python train.py --n_kv_head=10 --norm_eps=1e-05 --init_std_o=0.0 --init_std_up=0.0262 --optimizer="ademamix" --lr=0.000205 --beta1=0.9 --grad_clip=2.0 --train_tokens=521500000 --steps=11173 --dataset="wikipedia_en"
MLP neurons of a small language model. Each row is named by its layer, matrix (up: input weights) and neuron, and shows model dimensions 506-633. Each number is 200 + 30 x the weight over its row's rms, rounded and kept within 0 to 999.
A block is one neuron, or neurons of one layer that tend to fire together. After each block is what it responds to, as a language model described it from the Wikipedia text at the highest values.

L2.up288,184,159,199,240,193,189,185,198,213,148,217,147,197,184,237,236,216,247,148,301,179,226,239,176,174,194,195,253,207,155,197,199,194,139,190,194,246,208,185,162,183,150,168,183,191,200,245,156,176,158,190,155,239,196,203,223,180,234,220,195,257,208,161,149,174,184,153,150,166,171,223,158,186,191,295,221,200,207,209,205,187,251,211,175,159,176,222,196,201,186,165,198,167,211,166,232,201,186,160,278,190,221,179,238,177,190,211,187,190,238,205,211,174,206,210,209,175,221,231,230,195,196,228,164,233,249,193,193
L2.up832,221,162,200,181,202,214,220,261,220,182,239,176,176,203,163,217,164,180,166,209,171,205,233,258,207,167,144,208,176,179,231,229,209,166,141,182,197,202,183,156,210,226,164,235,232,179,252,176,230,237,146,171,177,282,212,228,176,171,202,219,216,197,200,189,199,198,209,181,219,227,298,194,219,151,190,199,184,226,191,193,177,198,201,184,183,240,181,277,184,199,196,212,193,235,206,214,189,220,252,175,211,211,249,255,230,130,183,213,203,209,158,167,197,245,215,206,227,242,225,236,187,255,165,196,194,209,254,182
Description: Organization name endings

L2.up159,191,155,219,200,221,179,223,236,146,182,179,206,178,209,159,250,171,248,165,210,197,214,249,152,181,247,176,236,264,198,236,265,162,187,189,160,128,219,223,167,202,186,202,199,261,209,194,238,209,233,166,241,197,221,224,166,219,227,162,146,214,250,164,244,226,164,181,200,118,199,203,162,161,181,238,254,223,212,246,202,174,169,200,196,216,232,154,232,226,212,174,229,221,221,168,206,184,236,192,256,242,211,164,182,239,176,248,192,207,216,199,217,230,193,263,193,232,215,233,201,226,274,296,143,137,182,213,209
L2.up909,168,189,227,155,194,179,194,225,194,193,205,190,178,242,192,221,204,215,192,219,204,207,245,178,219,215,176,225,216,211,185,222,177,191,187,240,141,169,218,221,174,180,213,178,238,226,206,208,220,175,171,231,178,249,214,193,201,171,160,139,225,245,221,223,197,179,160,160,137,179,207,203,202,172,227,223,225,215,192,204,173,145,175,203,170,227,173,245,232,224,187,217,191,195,165,139,177,199,235,199,215,203,175,152,229,190,208,204,195,184,141,205,234,187,216,189,235,169,224,194,223,229,246,169,172,169,227,218
Description: Stat-table cell boundaries

L3.up67,156,249,187,204,174,184,212,197,233,265,202,198,198,211,147,209,180,221,267,209,213,257,240,183,229,215,220,191,272,197,223,193,136,161,173,233,239,185,197,186,206,214,220,192,209,218,180,230,186,215,218,235,191,187,187,260,208,248,246,181,240,177,233,219,189,197,253,185,196,128,258,205,254,179,183,201,195,193,199,169,186,268,191,214,241,228,171,258,175,174,182,166,207,246,210,185,172,197,214,207,210,253,177,166,221,169,206,164,242,209,237,228,222,184,228,237,187,163,192,213,177,263,274,200,177,192,213,227
L3.up184,183,195,193,176,210,165,201,204,194,213,162,152,202,217,208,238,184,215,227,227,176,237,228,194,202,183,246,183,217,211,272,222,192,179,201,187,189,194,200,192,210,193,206,257,217,221,189,236,184,226,219,223,225,210,190,250,184,195,253,181,225,219,175,215,216,206,219,140,180,140,225,258,178,175,179,196,222,207,193,153,195,265,251,191,233,202,236,225,188,206,214,203,252,211,201,270,167,204,185,174,218,213,194,179,240,155,225,177,197,211,224,219,234,218,249,216,122,186,174,249,257,238,267,216,173,236,233,162
L3.up463,167,155,250,231,156,174,194,210,195,222,151,134,196,213,219,214,217,201,218,220,217,205,215,193,203,228,215,176,234,210,233,251,187,160,179,210,185,210,205,186,240,215,235,194,257,196,182,205,224,222,173,207,168,204,192,277,190,196,284,192,212,171,190,209,244,160,215,168,132,176,246,208,198,177,222,211,204,226,214,144,168,214,242,180,215,216,185,229,172,197,198,165,237,211,212,262,194,223,192,187,236,206,210,194,187,231,213,167,203,218,247,242,247,181,251,197,199,195,184,238,230,205,231,222,207,206,190,207
L3.up874,157,209,189,240,183,144,158,223,209,191,134,162,224,174,252,217,159,232,259,244,245,239,212,187,237,262,221,223,261,214,213,202,199,162,173,199,163,181,192,158,169,259,178,265,201,209,195,258,209,202,204,219,175,192,203,119,193,154,202,230,242,190,175,240,209,185,225,189,170,189,224,257,164,247,177,224,211,196,181,116,188,272,197,174,192,218,225,228,214,202,246,162,229,202,159,220,159,250,192,182,177,243,191,179,213,207,201,183,206,238,209,214,218,242,276,231,212,213,229,166,250,264,223,261,280,183,193,135
Description: US proper-name continuations

L2.up508,175,279,238,153,201,191,265,230,174,271,191,235,181,205,214,227,204,210,191,183,189,175,219,193,189,247,207,187,179,206,224,159,197,149,203,204,179,216,245,176,181,254,168,210,188,229,200,192,169,276,181,230,277,182,208,182,193,238,174,181,259,194,201,251,150,212,175,223,177,237,182,197,220,194,248,154,175,160,207,226,217,292,148,207,161,188,205,205,238,251,184,148,204,209,193,176,243,205,216,236,197,244,192,230,232,188,245,194,215,194,245,193,208,229,215,228,265,134,170,212,159,174,220,164,166,126,223,159
L2.up1183,171,213,197,107,213,188,150,215,180,198,227,181,271,177,182,216,197,162,215,229,185,236,269,299,163,192,226,199,232,195,197,204,195,204,136,267,205,230,203,119,237,145,211,190,208,186,170,227,270,203,135,209,185,250,198,244,196,194,137,183,186,186,262,205,198,188,175,227,186,214,190,177,229,220,179,182,168,183,185,158,187,240,165,213,254,199,185,191,240,172,150,150,170,217,194,195,178,226,212,182,204,184,218,220,203,189,177,244,211,210,174,192,194,199,155,213,246,155,187,225,189,224,201,208,210,225,244,195
Description: Word-final subword pieces

L3.up133,244,235,221,176,186,201,175,267,222,174,260,205,178,193,211,208,169,217,191,231,205,180,248,245,190,155,201,195,162,185,177,200,211,213,156,217,122,173,190,198,231,184,157,207,178,197,227,165,164,220,210,212,167,204,205,233,172,190,189,218,205,226,246,178,173,210,142,166,140,205,259,145,253,152,249,228,230,244,202,212,213,215,221,212,229,215,148,192,198,230,188,214,138,205,191,213,76,185,183,204,174,200,220,210,207,161,202,204,195,214,228,238,192,173,213,182,166,187,247,200,220,229,158,185,183,194,254,197
L3.up694,220,169,182,200,198,192,156,229,210,223,185,173,209,186,223,181,204,189,159,284,185,183,218,139,191,185,228,247,202,221,163,197,232,208,214,164,205,198,203,261,203,209,161,232,235,180,244,168,167,151,167,249,239,184,207,218,221,186,176,213,269,152,178,167,213,198,181,181,148,227,222,198,226,198,233,211,213,138,217,226,188,186,181,187,229,187,187,193,259,203,193,220,171,200,192,161,242,193,185,195,192,172,233,191,181,186,222,221,183,246,185,189,191,183,189,215,156,169,179,234,186,209,184,178,186,172,214,214
L3.up787,214,208,204,183,227,157,199,222,193,227,188,167,176,196,286,189,187,195,159,278,141,216,275,194,211,157,176,216,156,149,178,214,138,214,190,266,212,130,191,216,212,207,167,245,250,212,215,189,214,207,210,236,176,187,223,196,181,217,212,222,210,216,149,198,184,235,247,235,245,173,250,205,218,161,195,223,244,213,247,180,188,198,196,194,165,230,176,180,190,234,177,208,223,237,168,232,185,188,207,147,199,165,216,188,240,202,225,177,175,208,229,183,235,209,183,193,181,226,219,202,239,183,196,207,178,214,223,176
L3.up1003,212,248,196,221,171,206,137,228,208,195,160,223,165,241,281,184,199,225,157,222,228,203,193,194,207,238,189,213,194,123,156,210,125,204,206,206,202,173,202,245,201,177,216,227,269,190,303,191,217,163,117,263,196,192,197,231,185,229,212,227,202,189,162,228,219,209,216,239,203,152,227,204,220,188,251,174,182,164,226,145,192,159,226,192,190,213,208,233,192,241,165,218,197,219,198,214,195,247,148,214,197,166,249,296,209,228,219,184,233,211,148,248,186,230,188,235,216,176,204,182,224,239,192,153,193,221,228,226
Description: Sports statistics table cells

L5.up64,184,195,239,197,196,173,182,263,200,242,189,205,222,172,162,221,227,171,239,207,194,217,212,209,195,202,206,212,196,145,208,199,210,178,221,247,242,164,204,125,196,165,188,153,182,237,196,199,215,197,176,230,188,182,192,221,191,187,222,183,206,174,202,252,143,188,205,185,208,177,157,223,203,188,168,195,213,238,159,225,173,179,196,199,237,201,155,226,198,190,213,256,200,191,166,203,177,228,215,196,207,200,203,195,169,189,195,222,221,159,221,224,201,232,174,243,285,153,187,202,156,208,235,215,172,200,185,170
L5.up141,205,202,244,181,179,166,190,204,161,232,105,193,165,212,174,189,259,219,177,177,195,201,229,191,219,218,179,176,228,235,212,183,209,174,188,232,221,171,184,206,190,222,175,175,205,169,209,198,226,221,138,176,184,226,170,215,175,219,248,143,180,179,175,204,183,230,216,172,129,194,222,194,174,173,209,210,195,218,239,262,189,194,242,199,260,216,191,252,181,193,249,155,187,228,193,197,157,219,222,217,178,166,206,224,148,200,264,203,253,172,215,176,202,175,209,180,211,178,177,198,196,211,200,233,228,257,201,202
L5.up233,201,194,225,175,214,201,164,157,247,207,227,235,217,199,211,219,153,208,202,233,229,187,180,201,264,217,163,134,188,172,208,191,248,161,164,226,187,214,212,238,198,180,246,238,156,218,182,212,205,217,154,166,214,259,233,217,207,191,181,196,226,139,218,233,139,186,169,196,209,226,210,198,191,164,169,187,141,175,225,182,216,241,158,221,245,236,209,215,208,259,189,283,182,148,220,152,220,261,198,186,215,224,217,176,231,146,217,122,212,200,204,160,122,174,225,193,265,214,195,202,219,208,232,189,171,248,158,177
L5.up893,233,190,250,228,200,184,152,186,191,178,202,193,186,197,197,223,187,165,147,240,231,175,192,188,166,239,184,187,221,205,166,220,178,220,171,223,228,217,242,197,175,176,190,222,195,203,225,127,217,216,166,172,182,208,202,213,217,282,231,158,202,157,207,213,226,172,180,178,188,184,166,202,223,198,159,242,240,182,181,218,181,237,227,201,212,208,188,274,252,228,187,236,192,223,164,166,166,248,193,225,166,176,160,151,139,192,193,170,254,129,212,237,230,194,185,202,183,174,232,152,204,204,266,240,238,210,192,216
L5.up906,224,208,209,192,200,156,196,214,234,261,203,201,192,222,193,194,236,183,167,207,189,219,193,201,236,285,256,244,208,132,203,179,208,129,253,227,183,220,198,175,199,199,184,180,172,220,205,193,212,212,188,189,216,150,200,234,201,225,184,166,191,199,186,256,135,233,199,187,212,178,285,227,167,175,183,240,184,236,214,253,206,183,254,205,206,210,230,192,129,182,149,204,221,222,168,181,152,236,237,171,216,220,192,222,226,148,231,197,242,148,181,231,147,196,147,234,268,183,232,178,165,218,205,234,197,174,245,204
L5.up947,211,199,239,211,194,148,201,288,155,261,270,206,228,244,190,216,171,183,204,223,237,220,211,234,232,253,201,196,224,213,207,185,220,157,226,244,221,201,212,164,165,162,208,167,212,222,185,182,195,201,151,143,201,167,184,196,254,217,176,218,187,226,187,243,147,190,199,179,220,164,214,175,179,220,147,237,208,197,149,182,212,173,213,219,209,215,179,192,170,204,157,194,184,184,158,164,159,201,211,215,169,211,207,221,194,141,239,193,240,163,176,205,185,192,179,223,287,199,203,176,151,195,186,238,185,255,206,251
L5.up1079,230,231,265,224,198,197,238,234,195,197,229,140,222,249,174,207,213,165,142,233,205,232,163,198,205,254,142,168,233,158,171,139,176,211,238,244,203,223,205,197,184,221,181,264,219,228,191,184,128,223,194,216,176,178,192,181,253,211,231,151,180,162,217,260,134,193,186,157,207,204,249,210,185,200,167,229,209,266,222,215,200,143,205,177,182,226,209,184,166,173,175,184,173,240,156,202,151,201,219,222,175,240,179,199,221,191,173,194,221,197,158,186,233,178,216,209,173,210,228,165,189,203,258,196,213,201,188,175
L5.up1252,291,201,243,240,201,168,197,191,192,211,194,178,187,164,197,230,225,181,144,171,228,197,186,234,185,242,219,116,201,175,165,215,215,225,152,272,180,210,214,213,155,224,166,182,206,209,268,170,181,180,185,221,194,174,211,209,189,198,233,148,179,177,199,228,220,206,204,144,213,209,247,237,174,231,198,202,196,198,202,239,193,198,210,197,227,200,216,205,189,170,219,237,195,192,187,242,231,257,175,209,177,207,180,112,209,200,202,186,259,167,228,209,149,168,200,211,204,160,189,147,202,209,172,261,217,244,206,201
Description: Mid-word subword pieces

L5.up148,208,196,236,197,209,185,212,229,213,234,160,190,164,158,189,148,214,222,130,189,208,195,237,185,199,209,166,231,254,203,196,198,146,197,185,212,189,140,203,168,170,246,168,188,200,228,224,162,174,184,161,194,204,173,187,230,185,240,225,177,204,206,213,193,206,194,184,227,197,180,207,215,185,207,189,277,198,213,214,191,222,178,170,215,215,175,201,237,232,213,207,203,217,180,197,215,194,259,217,138,194,247,185,195,181,222,157,164,244,182,231,233,189,182,180,277,246,231,196,132,221,217,183,176,126,185,233,252
L5.up180,192,194,158,229,183,203,240,198,207,199,170,179,148,197,178,210,208,256,207,192,288,215,201,193,174,236,189,188,187,210,157,169,205,170,209,203,260,213,212,171,187,204,178,247,234,232,227,165,195,164,224,210,244,197,177,252,259,168,243,212,228,210,161,205,188,192,252,167,195,195,183,177,211,251,156,232,156,219,195,173,241,176,154,214,179,228,131,205,201,250,152,249,214,230,256,208,211,228,181,220,221,228,213,161,196,233,136,223,234,175,259,182,162,203,195,232,225,186,212,162,215,286,187,189,219,239,209,253
L5.up332,225,211,173,200,157,212,178,238,221,190,187,193,105,226,238,194,198,173,163,203,221,236,216,174,208,190,152,232,220,193,212,196,189,243,181,237,215,184,208,178,202,218,159,214,161,211,232,209,149,204,210,227,234,263,197,254,214,221,243,193,195,179,160,228,180,205,195,179,229,190,240,189,184,236,218,238,215,176,164,174,213,146,185,217,217,243,151,207,173,199,217,218,248,187,209,246,180,204,213,153,211,135,195,205,237,225,207,216,202,214,216,219,216,223,186,204,191,289,189,198,228,202,207,172,210,190,265,173
L5.up389,227,226,194,203,183,170,219,200,202,274,185,179,231,188,209,189,160,224,165,164,239,221,242,219,222,220,179,179,169,208,212,162,148,238,205,272,148,195,190,229,149,212,206,195,243,188,213,210,166,196,207,230,211,182,197,217,191,223,221,251,167,175,180,209,204,236,205,157,197,198,218,143,258,202,189,274,200,198,199,173,207,245,176,214,172,176,142,213,228,205,223,214,217,258,177,181,157,141,191,194,202,177,219,193,190,179,142,194,206,140,221,247,219,159,212,290,206,197,259,205,236,223,224,200,207,135,223,199
L5.up800,261,206,231,277,162,207,199,228,287,219,202,201,220,190,204,201,177,200,192,219,221,178,202,195,145,184,145,157,188,228,175,152,227,194,187,202,211,211,217,210,197,219,173,203,232,201,222,235,176,204,224,204,193,150,211,172,208,228,211,157,202,173,167,176,158,202,195,181,132,205,213,171,231,263,231,196,196,249,191,168,219,205,192,171,179,194,205,239,219,224,201,265,221,201,159,214,249,218,166,162,266,205,196,263,255,208,131,223,156,217,200,223,227,180,236,224,195,241,246,117,253,240,228,162,195,170,175,223
L5.up871,283,181,181,179,187,181,186,228,211,247,183,188,132,218,163,201,177,260,222,228,222,188,222,159,204,213,187,150,206,184,203,157,176,287,269,220,197,169,200,246,175,101,189,172,213,219,197,248,225,188,192,203,169,190,226,190,210,244,192,246,144,153,189,210,231,215,225,195,144,204,176,191,178,190,213,208,209,201,200,205,180,126,197,195,181,194,208,260,209,227,102,232,189,186,178,202,198,180,157,202,229,231,222,213,204,192,187,218,172,197,230,260,186,189,213,168,132,153,197,258,168,234,186,196,184,185,240,205
L5.up1091,218,186,223,195,219,134,184,244,217,187,152,183,169,190,181,163,167,203,122,194,186,228,199,224,186,222,168,167,203,200,175,163,197,219,243,251,164,194,203,248,206,189,174,252,224,211,241,210,156,168,238,191,233,220,220,241,212,222,234,237,199,209,170,232,199,250,214,150,182,208,231,228,167,134,196,187,242,154,228,183,194,98,224,220,185,242,184,234,176,229,171,214,234,186,138,241,266,177,169,183,206,197,213,224,224,214,196,179,183,212,147,180,191,209,199,196,226,196,170,214,248,206,170,169,186,158,253,176
L5.up1245,203,185,155,248,206,207,162,179,163,232,233,214,167,194,176,214,174,219,218,215,180,206,192,214,259,227,164,160,177,265,188,194,203,226,211,181,215,210,211,246,189,188,179,207,212,195,235,199,188,190,127,213,202,276,182,169,217,235,215,192,179,234,169,185,187,213,246,142,175,225,197,184,143,169,143,210,206,201,225,203,245,160,236,219,157,204,223,215,178,230,207,245,157,201,218,208,183,151,189,147,232,204,184,203,206,206,167,220,168,221,208,193,194,229,192,233,169,177,149,232,181,280,200,142,222,174,217,214
Description: Separators after table numbers

L5.up293,212,190,174,186,176,205,189,241,193,229,198,174,157,258,200,224,208,236,183,184,178,260,213,173,187,223,190,189,185,215,213,167,205,180,219,204,192,151,177,251,172,233,181,203,204,211,204,206,174,156,166,275,117,229,196,178,196,252,213,173,220,255,100,164,198,180,222,189,174,227,216,175,157,172,164,180,234,201,188,236,232,220,202,180,260,194,174,235,151,232,170,233,185,195,217,232,240,233,239,131,198,232,208,259,217,230,192,221,248,184,220,188,176,207,225,227,225,200,178,237,196,223,242,184,236,172,210,208
L5.up712,242,146,181,226,162,204,187,241,225,195,161,218,217,233,159,221,199,238,201,161,186,238,212,190,216,260,164,192,198,231,229,203,224,160,179,225,229,216,186,246,210,249,195,224,207,176,213,180,182,169,190,221,170,195,214,192,183,193,245,190,231,264,136,187,209,181,190,176,114,238,204,179,159,181,181,181,218,211,189,235,202,225,147,132,259,221,182,243,210,266,159,210,179,184,208,204,205,231,206,196,206,238,194,225,208,227,190,178,207,181,189,180,186,139,230,197,164,175,130,189,209,219,262,183,222,227,233,193
L5.up762,232,160,202,196,177,184,207,202,166,174,178,214,154,175,189,216,199,251,195,156,202,238,231,208,198,210,107,178,227,241,188,169,194,186,174,192,239,154,232,257,196,190,240,184,209,172,205,214,163,169,175,222,149,190,199,189,210,171,197,181,215,222,128,178,189,214,218,178,187,213,216,213,112,193,200,201,242,210,229,200,213,135,186,204,266,278,198,181,158,257,204,216,192,156,204,220,170,232,225,137,185,232,237,218,248,247,179,193,218,225,191,201,159,175,211,186,243,179,167,186,184,243,194,226,198,224,270,200
L5.up808,251,169,219,196,188,196,206,217,165,199,219,180,180,202,179,239,232,156,175,184,196,249,188,248,205,234,174,196,201,194,216,184,160,178,176,199,190,192,222,261,176,177,227,192,205,194,205,199,194,203,187,253,126,197,193,174,175,232,249,228,223,295,134,180,211,195,227,202,196,247,224,164,217,167,158,194,182,167,174,199,201,168,211,180,301,208,227,256,189,227,158,202,172,171,214,179,234,229,216,167,162,222,231,200,243,271,226,225,238,208,226,190,197,186,262,211,184,148,192,217,154,199,255,234,174,152,243,213
L5.up826,209,206,217,182,170,258,200,221,173,172,222,210,190,301,188,259,208,199,165,148,188,192,225,204,238,230,160,192,220,210,223,182,210,144,193,188,173,169,219,246,242,230,243,229,192,162,187,215,174,196,172,233,107,203,182,199,196,200,228,191,245,269,206,145,181,205,204,170,184,217,210,173,188,205,174,174,174,212,209,222,252,226,208,144,231,237,167,222,184,240,196,211,194,174,168,203,264,235,220,182,211,216,167,221,225,246,176,186,235,237,176,199,199,111,237,206,215,220,182,211,203,237,247,235,190,191,214,222
L5.up914,197,183,251,228,198,189,250,232,205,238,202,228,139,197,204,223,243,228,200,238,148,255,184,231,217,271,216,170,214,214,241,173,204,214,236,238,176,180,198,240,166,219,188,209,209,208,212,182,183,214,243,200,128,207,174,181,210,285,131,188,231,245,164,213,233,199,214,147,217,234,228,205,158,188,133,208,228,222,197,204,204,166,232,199,249,228,179,176,166,223,196,165,161,211,202,208,260,171,259,196,232,198,156,219,207,199,190,200,214,229,216,237,191,194,278,212,194,227,225,234,188,214,252,161,188,214,201,189
L5.up1052,212,166,184,214,182,152,190,237,128,214,199,185,138,195,201,233,256,202,186,168,178,263,200,201,211,201,222,173,186,249,215,211,199,182,192,193,218,187,210,302,217,242,213,186,194,183,203,193,180,187,193,273,124,214,182,193,200,255,220,165,248,267,158,170,216,203,211,188,233,258,241,187,166,191,155,182,226,161,198,172,229,193,229,155,240,221,214,191,225,196,169,190,171,144,229,193,238,215,234,151,220,268,230,200,202,250,202,220,209,209,220,192,171,192,216,218,227,212,175,169,164,228,209,167,188,168,226,194
L5.up1196,209,186,189,211,153,212,199,183,226,222,183,201,192,216,186,215,178,204,190,162,157,230,244,162,192,291,179,197,228,209,227,153,184,171,210,203,211,208,195,281,243,236,179,196,223,223,203,246,163,162,185,248,164,210,176,199,202,220,163,204,236,213,102,174,204,193,209,200,182,268,224,189,125,204,149,169,238,197,183,162,229,156,170,162,229,223,213,221,219,285,181,210,173,189,180,234,221,232,183,166,195,222,192,210,181,269,124,183,193,245,190,205,191,160,251,170,212,210,190,202,206,232,223,177,254,199,213,213
Description: Table cell after name

L3.up185,168,234,256,171,203,186,192,209,207,185,177,218,220,183,202,186,208,169,204,246,128,165,191,234,206,233,190,216,195,181,249,192,193,239,206,236,176,191,201,175,199,144,214,190,168,185,176,233,207,248,209,137,176,193,196,207,182,203,228,235,210,184,226,306,181,192,221,231,170,207,180,209,233,180,198,183,166,192,171,195,201,210,215,210,236,222,208,193,245,94,103,206,233,231,194,228,279,220,203,177,193,179,227,206,229,182,192,217,197,150,204,179,216,207,165,181,191,189,174,217,208,184,224,209,186,159,174,192
L3.up498,183,231,209,184,185,135,187,268,195,190,226,202,141,184,232,234,212,205,234,189,224,169,267,185,161,180,232,181,167,116,216,222,182,223,203,230,184,211,192,162,202,180,194,221,209,239,229,170,199,188,223,228,203,206,218,272,203,210,215,204,190,205,205,270,214,177,205,166,172,165,194,223,267,168,222,217,173,205,179,218,180,153,240,179,178,269,218,224,226,209,193,190,164,162,159,198,213,209,205,233,206,183,212,237,227,202,272,177,237,178,158,229,198,154,161,187,125,179,261,185,273,187,246,241,177,180,201,202
L3.up672,154,219,226,190,203,121,180,216,152,202,267,201,138,205,165,200,201,230,227,214,154,232,212,208,210,241,256,171,234,203,241,197,165,191,179,252,157,169,195,185,195,154,210,193,202,205,182,220,179,204,233,126,128,221,229,223,179,183,152,212,168,215,156,224,186,242,193,199,214,177,179,207,193,134,184,186,204,164,179,160,176,188,199,171,211,234,159,174,208,176,225,237,181,209,212,156,186,235,167,182,163,157,190,166,256,210,193,233,239,168,241,197,219,241,259,188,169,172,201,189,216,265,247,269,138,274,291,185
L3.up763,152,234,191,184,204,230,208,248,213,213,196,236,184,179,173,184,237,209,208,185,174,221,233,205,202,122,226,198,163,140,162,205,169,163,227,244,235,242,182,180,212,224,138,198,210,156,197,213,123,199,222,200,199,167,199,267,225,221,222,216,232,211,207,245,207,168,159,119,211,197,189,214,261,176,246,207,229,231,152,205,208,175,180,197,172,217,150,240,251,210,197,189,233,213,173,161,241,180,138,267,201,165,260,242,218,200,217,200,211,157,172,199,213,189,212,191,127,205,295,201,249,211,180,168,185,206,161,215
Description: Hyphen in alphanumeric designations